{
  "n_layer": 9,
  "d_mlp": 896,
  "lr_head": 0.0049,
  "train_tokens": 282000000,
  "dataset": "wikipedia_en"
}
MLP neurons of a small language model. Each row is named by its layer, matrix (up: input weights) and neuron, and shows model dimensions 128-223. Each number is 128 + 32 x the weight over its row's rms, rounded and kept within 0 to 255.
After each neuron's rows, "fires on" lists the tokens most often at its 100 highest values on Wikipedia text that the model never trained on.

L6.up842 [ 81 128  79 141 136 143 110 204 118 113 101 108  84 119 128 101 133 122 131 137 124 158 131 113 137 155 129  75 146  88  82 135 117 111 135  85 113 175  68 145 166 192 104 154 156 149 147 117 111  74 155 121 152 121 116  88 151 150 182 121 113 152 171 204 107 164 165 155 148 153 132 107 167 111 160 122 110  86 115 132 164 148 137 104  92  73  99 156 167 173 180  92 194 140  91 164]
fires on: "n", "p", "re", "x", "et", "amp"

L3.up810 [130 109 148 104 104  99 128 132 138 141 185  57 152 124 150 132  77 147 114 195 115  56  88 164 107 102 198 127 136 161  80 155 111 153 104 186 134 127 113 116  65  67 121 192 139  70 129 113 179 109 103 114 180 169 156 138 125 221  94  75 128  92 158 166  93 142 160 135 156 104 119 145 158 159 132 143 118 135 102 172 155 164  90 147 120 169  80  73 139  79 104 165 181 126 177 144]
fires on: "ed", "°", "ene", "ome", "led", "l"

L3.up482 [131 190  76 102 183 109 120 184 158 180  93 130 131  86 212 178  81 141 124  69 183  86 142  96 183 140 110 127  95 120 104 113 107  89 118 187 110 146 117 160 148 129 131 140 133 105 130  60  97 119 169 129  64 209 160 166 150 114 124 137 151 106 200 169 137  87 144 146  81 106 123 185 116 134 128 152 102 109  96 101 139 125 141  52  98 114  99 145 158 152  98 115  98 154 120 150]
fires on: "an", "ann", "en", "t", "n"

L3.up842 [177 170 126 104 174 121 125 157 106 115 139 154 142 155 146  99 162 103 137 138 148 105 115 133 118 100 129 137 205 145  96 142 136 124  88 134 117 173 138  85 141 137 163  84  81 143 138 124 106 147 138  54 118 143 160 149 139 112 143 145 119 113  77 133 173 186 143 106 178 143  70 170 170 169 143 130 110 123  92  69 122  63 175 158 131 144 115  91 183  95 123 140 122 150 137 139]
fires on: " bus", "ens", "pt", " polit", " war", "ax"

L3.up343 [ 54 119 125  99 116 103 151 138 198 159 156  92 126 122  95  99 139 188 166 118  96 120 136 131 137  83 111  88 120 118 144  83 157 107 149 159 157 151  85  95  83 112 143 144 107 134 190 136 148 145 107 150 157 103 189 154 138 179 110  94 110 114  84 118 125 119 132 126 134 120 109 131 118 101  50 104 147  68 100  66 146  68 108 135 151 134 153 103 125 172 130 136 150 139 115 110]
fires on: "ic", "ific", "ical"

L3.up339 [105  92 131 124 159 145  73 159 156 103 161 141 105  88 116  70 116 133 119 169 137 138 115  98 120 117 122  89 100 144  54 157 126  79  84 136 146 177 119 154 128 142  88  95 115  90  83 120 123 100 123 154 127 110 151 118 112 148 158 169 140 158 119  97 114 147 151 141 166 147  65 161  95 122 142 113  95 122 125 146 119 151 132  95 119 184  92 147 143 133 153 176 162  72  85 138]
fires on: " Sp", " V", " sp", "p", "="

L6.up141 [138 136 103 149 143 156  71 174 107 159 100 158 103 151  88  97 137 115 157 134 166 139 138  83 174 109 122 145 143 136 193  89 194 136 158 117 119 184 166 125 187 135  75 127  80 114 168 147  79 147 114 173 109  87 150 140 126 152 129 103 127 188 143 146  65 107 172 146  97 194 152 142 157 110 109 149 179  87 118 124 139 113 133 129 186 101 115 134 168 141  87 109 126  85  70  86]
fires on: "l", "ou", "qu", " P", "m", "j"

L3.up514 [ 88 128 176 103 129 106 126 147 135 108 203 166 164 131  63 154 109 155 155 128 169 141 141 148  48 148  98 119 117 117 103 163 132  94 131 129 171  84 141 138 149  83  61  92 162 112 241 182 131  95 144 107 150 103 179  68 103 116 149 119 122  96  60 144 171 152 118 105 162 105 130 144 146 136 123 147 137 122 174 129  90 143  84 130  97 135 166 138  76 163 169 166 141 172 173  97]
fires on: "ff", " he", " organ", "v", "hel", "oh"

L3.up573 [107 124 101 152 110 131 120 104 134 160 103 178 109  78  85 112 195 127 161 122 177 147 122 176 118  75 131 134 113 139  87 154  83 163  79 168 146 221 147 208 129  95 171 151 102  93 168 142 148 125 113 117 152 135 101 124 101 165 132 170 152 164 103 155 140 189 153  88 141 163 106 213  83 106  66 173 109 121  91  98 125 137 137  75 111 121 103 142 132 146 167  91 115  90 129 142]
fires on: " sp", " inst", "isc", " int", " Sp", "ell"

L6.up25 [103 130 129 150 108 123 102 208 110 137 171 139 114 148 126 124 177 187  82  76 103  50  80 180 106 176 128 148  83 127 131  52 110 120 180 160 109 181 181 204 132 177 128 135 127 146  82  67 164 117 152 116 159 113 152 101  96 201 182 156 141 104  93 122 129 153  99 103 141 156 113  91 115  92 125 158 124  93 137 165 144 108 125 131 140 104 148 189 145 153 148  67 148  97  52 117]
fires on: "re", "0", "ol", " p", "p"

L6.up557 [154 107 147 139 132 189 121 148 149 146 197 118 155 154 185 112 118 105 123 159 172 132 126  86 139 126 140  92  82  97 146 116 118 103 104 125 135 108 115 166 169 156 129 111 146 169 100  81 102 143 151 149 172  58 148  63 134 135 170 185 129  94 124 114  88 120 151 117 186  97 107 117 196 175 151 118 142 116 129 126 126 137 134 107  93 130 127 119  82 128  42 107  67 118 131 166]
fires on: " w", " He", " he", " W", " qu"

L6.up108 [158 134 123 158  76 140 107 117 106 139 171 146 120 151 153 115 153 179 147 146 194 145 152 138  86 164  89 173 161 138 170  70 145 140 117 140 161 124 154 160 108 152  75 134  63 138 128 160 130 112 162 134 131 149  65 179 117 165  74 158 167 124 127 162 119 160  90  78 176 152  97 133 154 115  92  93 142 152 122  57 106 150  93 164 135 185  96 104 102 138  43 185 136  75 183 120]
fires on: "at", " an", "o", "ro", "ole", "os"

L3.up702 [152 132 138 170 133 150 101 141 138 162 127 161 124 105 140 179 136 119 134 137 120 219  94 147 130 139 110 132 137 122  70  84 150 141  68 157 164 141  70 151 158 106 186 173 132 146 121 113 143 132  63 179 191 131 129 104 169 118 126 118 164  80 103 159 138 113 131 145 202  61 111  92 143 102 101  87  79  99 116 120  81 138 153 141 144  70 152 116  80 101 106 115 161  80 135  99]
fires on: " se", "pr"

L3.up200 [ 53 139 141 128 173 188 120 132 190 167 107 144  87  96 170 112 186 190  98 116 150  81 145 167  59 171 160 124 120 151  86 179  95 109 140 177  82 139 172 187 113 209 125 141 165  98  86  70 145  53 115 177  75 147  91 132 161 104 156 113 148 161 153 100 111 152 128 135 154 137  81 113 138 134 132 128 135 125 122 186 109 103 118 125  89 141 129 126 148  76 126 104 150 137 132  85]
fires on: "p", " of", "ies", "ied", "ced", "ra"

L6.up521 [ 82 109  98 171 116 196  50 113 191 135 132 121 129 132  98 148 106 138 148 105 100 132  97 160 124  99 229 156  93 160  94 111 171 153 171 149 171 130 150 178 122 138  69 132 132 144 154 112 159 175  78 185 115  77 173  80  94 140  87 159  70 150 148 142 151 120  81 177 144 137 172 130 165  98  72 165 132  90 154 137  85 138 107 116 144  67 149 185 133 116 116 141 137  86 137  98]
fires on: " p", " in", "k", "c", "m", "g"

L3.up290 [106 173 124 142  87 172  59  54 140 140 158 135 165 116 102 154 124 120 134 134  72 143 141  81 119 192 105 125 181 198 168  75  74 168  82 124 106 115 165 168 126  97 156 110 118 133 131 128  75 149 159 113 157 100 146 120 152 110 115 151 181  77 128 202 112 133 128 145 145  99  80 164  83 140 164  66 159 155 169 139  83  76 153  68 166 170 132 128 119 118  95 184 148 175 130  82]
fires on: " con", " com", "ay", "on", " Con", "rom"

L3.up465 [141 100 105 134 115 106 144 126  36 139 111 167 120  86 107 133 183 102 132 125 113 160 126 123 142 193 131 103 161 108 175  99 149  97  80 160  98 130 191 126 138  95 175 121  77 111 162 104  85 125  72  90 113 118 131 124 143 139 151 126 197 165 106 115  69  75 149  85 154  89  95 174 164 135 147  99 166 124 126 119 115 100 172 118 122 124 117 171 103 140 112 123 189 142  99 203]
fires on: " to", "ot", "ist", "-", "ace", "ack"

L3.up43 [147 115 163 166 176  83 116  91 140  58  98 122  95 156 211 164  72 131 202 132 147 108 148  96 127 108 160  93 104 118 125 129 116 109 124 149 167  85  67 161 141 126 118  72 107 177 134 179 140 114 115 140 144 176 147 117  95 194 170 131 190 170 115 106 138  90 145 141 116 168 146 139 148 158 157 141 131 100 156 126 132 127 155 167 149 169 154 131 108 175 103 142 134 118 161  87]
fires on: " per", " one", " as", " million"

L6.up751 [115 133 106 178 129 162 138 127 160 108 161 144  76 130 140  72  69 101  83 150  92 133 151  80  63 158 151 117 191  74 101 119  94  75 117 171 115 142 111 113  78 158 146 116 173 217 185 127 118 151 147 143 156 141 116 124 165  99 145 125 170 145 177 118 111  81 118 163 109 101 119 140 133 119 161 109 133 126 119 104  99 120 141  54 135 136 169 120 124 108 125  82 134 117  90  93]
fires on: "i", " R", " r", "ar", "in"

L6.up151 [ 95 130 178  94 121 108 170 109  86  65  78 213 125 146 123 140 127 142 125 112 114  74 170 123 129 121 186 150 171 102 130 125 166 143 125  71 108 127 123 157 141  90  97 103 105 152 117 119 115 145 133 167 146  97 149 184 135 129 147  89 135 185 175  94 126 138 111 200  97 175 189 111 178 116 147 165 127 138 120 119 133  96 134  70 106 133 109 101 198 142 117 144  94 104 162  66]
fires on: "l", "ing", "at", "m", "b"

L6.up789 [129  98 144 155 155 130 134  98 176 171 167 101 118 153  85 158 119 110  53 118 123 101 109  66 120 111 113 134  95 105 118 108 158 139 110 162 175 120 142 156 104  26 121 137 174 101  94 146 181 100 137 131 152 129  99  69 133 163 137 183 160  87 120 163 162 129  70  91 175  64 136 125 190 165 141 145 130 139 150 149 120  99 182 120 149 136 146 112  98 129 101 141 166 105  62 138]
fires on: " The", " In", " He", " he", "he"

L3.up21 [ 93 108 105 121 158 168 183 170 103 173 138 124 138 146 113 140 104 115 107 158 112 142 107  99 139  94  99 124 133 166 155 175 146 110 111 116 129  89 120 156 190 136 101  82 159 142 123 149 149 182  75 111 130 108 143 102 124 111 105 127 134 104  60 134 117 124  95 160 106 124  97 119 118  76 108 126 156 149 130 114 122 130 129 140 134 118 153 146 165 162  89  92 155  90  93 152]
fires on: " (", " att", "al", "v"

L3.up878 [119  88 113 117 106 170 121 158  78 102 150 104 161 128 126 112 143  92 152 139 159  76 151 169 151 160 167 113 164 133 140 159 121 108 121 129 137  77 155 127 124 108 132 128  72 105  97 127  32 132 130 118 134  81 176 169 100  95 111 155 145 199 162 131  94 140 155 155 114 159 174 143  99 117 151  76 121 142 117 136 123 149  91 137  29 149 122 185 135 181  87 109 124 123 137 198]
fires on: "on", "oll", "-", " football", "ot"

L3.up286 [ 98  68  78  94  96 129  41 114 176 139 180 173 148 134 122 153 114 160 155 168 116 128 143 158 183 161 137 161 201 114  96  91 120  80  82 135 164 130 164  92  95  99 114 158  61 133 124  78 116 126 119  89 162  99 128 129  90 106 153  64  89 113 136 142 109 124 135  76 121 161 110  83 145  78  73 103 113  95 100  94 124 170 152 146 117 153 162 106 135 140 126 142 101 135 108  78]
fires on: "ark", "ain", "nal", "ic", "ens", "ount"

L6.up825 [116 139 189  85 156 125  98 134 100 172 155 132 127 119 101 129 148 149 144 160 171 106  93 119 119  91  85 117 162 190 179 132 111 124 162 151 151 137 167 167 168 103  78  67 165 137 100  33 152 164 126 129 145 119 137 160  86  17 161 118 191 145 164 112 130 157  50 114 133 157  98 106 182 120  88 138 188 152 130 169 137 131 184 159 165 109 153 153 104  94 161 111 173  81 121 139]
fires on: " |", "al", " (", "ir"

L6.up502 [112 145  81 131 186 145 195 150 127 171 157 199 149 111 182 116  97 120 115  80 139 111 154 116 143 190 157 140 147 116 151 146  52 106 152 170  98 138 121  79 116 137 120 173  87  78  80 165 123 103  94 155 166 121 131 121 128 111 117  39 172 153 162 111 138 166 167  84 108 187 156 169 100 131 140  98  96  97 157 124 142  77  82  93  95 129 112 189 122 104  66 125 114 142 102 109]
fires on: " of", "it", "p", "en", "ic"

L3.up856 [153 154 113 116  57 123 184 135 171 134 198 134 113 106 169 171 149 152 202 143 225  70  94  83 166 105 131  97  80 127 110 146 110 106  69 139  97  69 177 106 113  76 153 107 146 152 154 112 167 102 100 129 138 125 129  39 120 141 117  91 123  62 107  96 117 176 137 142 136 110 144 109  98 154  94 149 100 115 162 173 118 131 148 116  98 148 144 133 162 167  80 105 117 159 137 140]
fires on: "ist", "O", "aw", "hel", " he", "her"

L6.up723 [ 93 112 174 109 111 156 121 134 157 135 118 139 161 163 148 136 121 162  97 109 122  90 159  52 117  38 132 143 115 102 134 134 115 150 164 132 127 141 159 135 119 143 158 166 106 131 131  98  92  81 104 121 102  94 145  99 143 124 175  98  74 121  93 146 162 120 134 138 147 107 190 108 126 153  73 131 144  75 171 143 124 130 137 120 125 111 123 174 135  84 114  59 184 159 137  64]
fires on: "m", "g", "ac", "om"